config = dict(
    hidden_size=512,
    num_attention_heads=8,
    positions='learned',
    qk_norm=False,
    tie_word_embeddings=True,
    optimizer='muon_variant',
    learning_rate=0.00914,
    lr_head=0.00374,
    warmup_steps=200,
    schedule='wsd',
    final_lr_fraction=0.1,
    train_tokens=576700000,
)
MLP neurons of a small language model. Each row is named by its layer, matrix (up: input weights) and neuron, and shows model dimensions 16-143. Each number is 128 + 32 x the weight over its row's rms, rounded and kept within 0 to 255. Numbers have three digits each.
A block is one neuron, or neurons of one layer that tend to fire together. Before each block is what it responds to, as a language model described it from the Wikipedia text at the highest values.

Responds to: Separators and punctuation right after numbers in statistical tables, infoboxes and census text: closing parentheses in climate tables, pipes after percentages, bullets before Land/Water.
L2.up89:162121152112100099119139122125152069086147184186115083074125141145129150189131115100189099126133129080175131148150137129137116104166122166125101072127144190096162193055120220123158170134175076074098077123190135127112095098148101163099103100152136133167139140113094102139110122157125106144101125124078102103103167153124127105201142180069090063106167192121088077126165128135114152111136
L2.up421:190133111066092076160149183115102110189092133179114121081146125126149088087126129106113120155141162077123139192107117145190073124146151090145106048077129145108182121077089129130176115121123104132129092167118188152187091154119094124076125107059135141141117071100144119113091118109093125132110119183138141089147120143148152046176093109113171183147104079094111084164127078142165139175123
L2.up572:151112134094126109101118155163139124081178169120093095114134156074167120108176090098122088121132121106137110121150095105147169126147145143152149085118116165128145153118126158200124093083100157100193097117128127126166072192127160159112113148156126112150054118112132129150135091115084181127130163159132146092111073134150178131132079143143106104147075127060135083109132094156125130124132
L2.up782:125120127141114115149142113136148161173097100121206178113124147099134147128118139165087082135112104093090110160169145148137161161155106052125150115125180081090086172150132179136190117074109112089091076133136147148089137090138110116136107143064195165150149093110135113093125135177069106047146106154117094136120104149133210134157067152110123092166075101143117009106162099139159126115109
L2.up1527:153115107055143052147134176125148116147153121153126077102098168103158094132135155067117084151129136107083139113140080147163150132193164139101091071091166155131107154062115206112187170114158158095143118129133125110147085123150121143064163185083101155175068120115188060131085077173106112081145115182143115115121173154087135058191118124115147103115118123126103104129117083125115144100113
L2.up1561:109159125110140058149122143163165124160121125141174097153062150089114050144131130093114069145133079144113186126090143115146182140134191154097146066139170144127171148130202158147168164068176119118126128138138111089128050154123070132100132126091115143135131096080160111147101065160146092114160114138083135144091141133141077102184110115121089075108104150182117146088128125064142148122130
L2.up1879:105113131159117093149131130149126105075103103100171144105111172166136083199172170097105120065152161065181149176189122099097133104188148092105128097126120165106119079139131143134178116100149151121111140141172164120150150135145074122106102081053139188103162112087107145137103148150075148177115146159141141161189115174096116136138147125126078126064123106126116119167073161183105154073125
L2.up2201:123137207132070086133132150083142091146119105127150163085110102139175080144150126148127068098098126113133153110118113124108145109133098124085111085129162083124161098163143176128158209181170172150102093091078147161109151096125127118097146148110142167083109098160126130155162094107147109141109091175088125128111114148111085158150139154102154126140073180113199097148131076152082129099101

Responds to: Separators, decimal points and digits in the later columns of number-heavy tables, such as football stats, climate data and election results, e.g. "42.6", "GF | GA".
L4.up335:156094147123099141146156110134105125145173114113114151064131147232155106146143068087064159160148139077073139128135183104108141069153189144141099158083129125023081125166167164134130095135187180081128075137163154099115108072094118119074151145126071118144093120124071160152153130137080067117085153118134113118140182156155083145137119161152138136151109079159104107142192124131094137181153
L4.up356:127104162149116179131172098079160200147118157101065089184167129076185170114159069086145079121134083165078185141157102096126098093111176075143125091186121108116163152160142148167135116154160126077171169120135185132164153088147128073091131110115141176134156152067140124129146099168211090172101159132119093140090131117119104092169174134171145139157124066102147167084178102145099078130088
L4.up428:091127159148098122171040158148125134113084126151105165077117078127127123135149092046137117135103115089120187123126131067163094090136135140126091148104098095047108071136200159191064170085215135143154139105093136124197165154168118108131120107126057178106104123113083135094129156101131136159074109177128144112148131137144165115192145161065114132085139105110152167120169139177138105092167
L4.up760:177116145120169107099096059158127158144159139134118132106066151134180122120115055127143106094169138143173145119113115170151081082098106126127148122158130103146135137155169130167131123111145100110055116115175154134171119101092111172158157159083140124084107132146123100149124112150115129096186179107144092115165139151138167077107220116105112147113135174091144193106108050137076085112088
L4.up858:149140144059116164152121145159127128098082091108065106161145128078178110151198164075175114131087096157104156164099110118062137134113081133173034135125167122083106105130101085125180139142095135135142134126112109102084064118100133114171160130150112167147129150184111123120133141168083163145132044135164141073079125069122118073141126070070131133127104099128177081119104151149153128099126
L4.up1755:186177152083139207143163116097147141124198174169119154111181140150083150151093204126133103142095144164110160137143156100091115108170137137163101123136165108085089115162100104116064120108126179122121163185154167115111124146151098184128164148146128058118101111167125147133141115124135038179135136157139133150161169151149108104050157188124076110102134163140100170136157153093137078113128
L4.up1942:129116179169106143160056149177144150167100138157112140114098110032133111154124174186106135103075111151139225145151078118121134132172141118115164086094194093128109166102185191146123174137096156136132144136153130129163164121123119106066109093116113150123174130152088131121135115153136117129177157157154101080150151119112130107112097086098158110152097162137170131092155100138211086074164
L4.up2924:104129138118150107146099134222142062108083165108134097097140171083185099104170193113151086145152127162088134098104127124070072062139153142155111116103127136102115089108134082087125110156154140102128139139062150159090115156163149122157166180160120163101158098160093141169153130132113137169182149092162159080119109118121114114171179141129119120132139112114136101097114101181124102090116

Responds to: Fires on the period after a capital initial inside a person's or character's name (John W., Samuel L., Hooter T.), and on closing quotes of song titles.
L8.up2800:165114060114128100119127133164093105131193151135128175136139069163149098140142150177148179126158111139112123096131131157128147099103123151163068146184124139089170116141148080182143180104128058173130101123126127101136066119170172115158108108123126110127077157125134166190111162152153155113148095104197116147112192127123119097106109138100106122121130158136125169135127113135112109060093

Responds to: Decimal points, thousands commas and hyphens placed between digits of a number, mostly in tables, such as 27.5, 5,000, 14-year.
L8.up3055:158133120121117137152112131094127175060136158171168135136074108141030118116122125155134133112140166091108157110152141142117148123144142170082157151121143131167155143121154167146148143133143164168093108174100122100108090143152122103127117085106141132109154067127124111175085144123160132176167095181119147075123092150142090090161139127138141157121131165125084128106163161138141133158236

Responds to: Periods after single capital initials or abbreviations inside names, such as John M. Devine, B.C., S. 3rd Ave.; weaker on mid-word name pieces like -ing.
L4.up78:132064152121149178111113105153145082100114110161081152146090085158157075105070105144094161069128206130109147151152156160052103161155135118119135118132099134076140128127140119126076134129158137100118181154102164128199114157137073104133147074106141126125148144164150132109107170157105133142168150060126161104090172101093104111065098061142150130107108182163159042177199158120117109145123
L4.up92:111103046166115185134127126116145124167110116179141129108152095178172162133098135078173143108088112123097121138129087133119157085160094176129113161149117112094147090165095171099119138130165120126124142099087153080092174126122172105077102101115110130107087127132077095128159088138104114116120131140181131190095158157163174095089117122133089079050159140159141160112137101134082105120108
L4.up224:136136144093120106126144123134156099118141132120129104152178149149149114149053156110144121107186162129061173229119089136098172117158123142141104138109174080198147128138138134074119157130155145061133070068160150075097134106091111077119113124030160114184129193140111066151108158143090173095089138137153173131068182159148166135160145135121139145097173172104095105154121180118106162188144
L4.up1217:125126112099161101125119093094158139110130115083125152108205127192100171079133162052150075125109163146104118105104169121092119122118077161099082068152170118204130159179093132129046139110154121129116157125103207123077124082174146081142029104100139118119102137098122146079086108122158073154122202084043170116084107105171119102147065115140128109072113102165105155059154105120125090165126
L4.up1369:116155154067123109145124102113079114057154127138108135136215148122061050146099152098127133151155161109137176142076163146118152163099140107112144092132175117121143110165148158178137132161115135103142104134133197121074113194105154067128175132099108138109045147142051170123144126163094146149171143141168148153123095136166114144101110153134167134153115131172130144096117169121156114159146
L4.up1739:128123150093141094076143125175123106112096120049053130105165127095116077095135153068123164089105101114115150142107090113145179122152145174101121137106149112117142136055115153109181112115099133111117182047120173216074136178129132111146075056144084110151136101179124127111147094092138086158174103184172122144125144189112134104100074103136080137134114126159090123109123092095170065164125
L4.up2071:195129123136139178138105150094074142120037099116102081147127097215140091129095098111152207127101154117132161129129106167050147144086079163202116083089114104099175161096137142146106155094158139104195161099167148061176133099171084153208096102135132156154078180104167135050131185139132128113099156203126154143101060113150184125100159108122133162098110114164158116106085139126131110141150
L4.up2822:197141082125147128133096149175089126121095097164096139135192178135190103104169128096127112092143104175107124055167074158131101130103135159159170157122106116144162131143138187081101102113156125126143165082127201054157166081088120157170128087157108151139068178155121083077121069115129164123163098130192063091153109087142145181078089170135111100107119116127106188081121118127095130113177

Responds to: Periods that end an abbreviation mid-sentence rather than a sentence, mostly after name initials, as in B. J., J. R. and U.S., and after titles such as Col. and Dr.
L2.up564:088152167102159166139082119141134124064108128113087164089187109124077087184149169092180145076122124180115090125072114166097176144138100161133140117131131182046113122146133092151138154110109081120079186070082111099124183130130126147169115150074090141107104133101147178194128173150167127153138082134141161157127089082150097130126101093126134108113145114202146145122137100131076066103121
L2.up1090:161158178145108171142123163070182102100136139178098103114123119137109118151121154169125113110122152192179108158116200120158114162149089139088063072178112080133152081132118147122179153161164105060167121129114176069140133148111132116133137104142133160128071111115126138091114097181140160125109130105098154109147113176145123075134118159106121148170103132126172167086111185122114133085072
L2.up1209:161103134119165162109118118118111110129136162183138163061145121151092107168096153101139137090086134154103114139167133115120105068130104108143130100135122128125141192121174144121143169197173190136058185149109166168131148137096107154104131129172155119128118152141081153145136131139052159190085055108079158117112181118161123062143123109175134080075111159124141159165149142100088088165086
L2.up1214:151171119052078158106104155155090107097153141119112139092099123039113133133122117126143095116151142109090128118085178138098145138133102133125123100121113123073096060127117116073134131129185073116101141123090179060070129137094155119167092094081194148156086166149184145165086192086168142166162180109157127140134124090202091091159206066093119155145113109130145123116123117157167107136080
L2.up1322:111134173100159146107085123130128086067132186132053165116171120081078100175125141104153100092123123174103056126059161102102127119161115183139121147167110157051081134152142120111154153131126127130097182131095138064147157144139121122166106126108094101127083119152133205190143193094165140166143054127133146144132121086112096137132105093116121109092132112147150136104133127151093107059133
L2.up1593:136125181138128132145121128141135138113137190122064157129146075065080128156138123154160129109110142204118073139084175099097165117146123198122103123176113170063109133144093111088174157123171132139129173165105158078125152149165136114157133118112130108112041119102132196190111203099130151155183106082132144158135114118166128105143085107117163095089156098130167184096121112171128119084112
L2.up2314:161140149098138165129094181109113071129125162137082181061147156118146106123196189095126066151107102105115081167066124118121109061147107144110118084115124164082135143094101100124120164131167120151127199161095155058156180129125153105137129072096150135085133152114129098162113137185149149176059098175122108146161139115131089094122141132103107115098121148114176133149139127100097127136119
L2.up2627:147089100123145131090100131110162084144083154108142170126152113143153134138118110152052145127121113138103161128128139143092122120128122142182102152160128067091179155123170117136120157141117099087090156145107165120119081192127142155152156124098139068113130124177167145118113084094130102142144116096127106128183177156103113058123081105096128144138133110124137091220040132130068166066159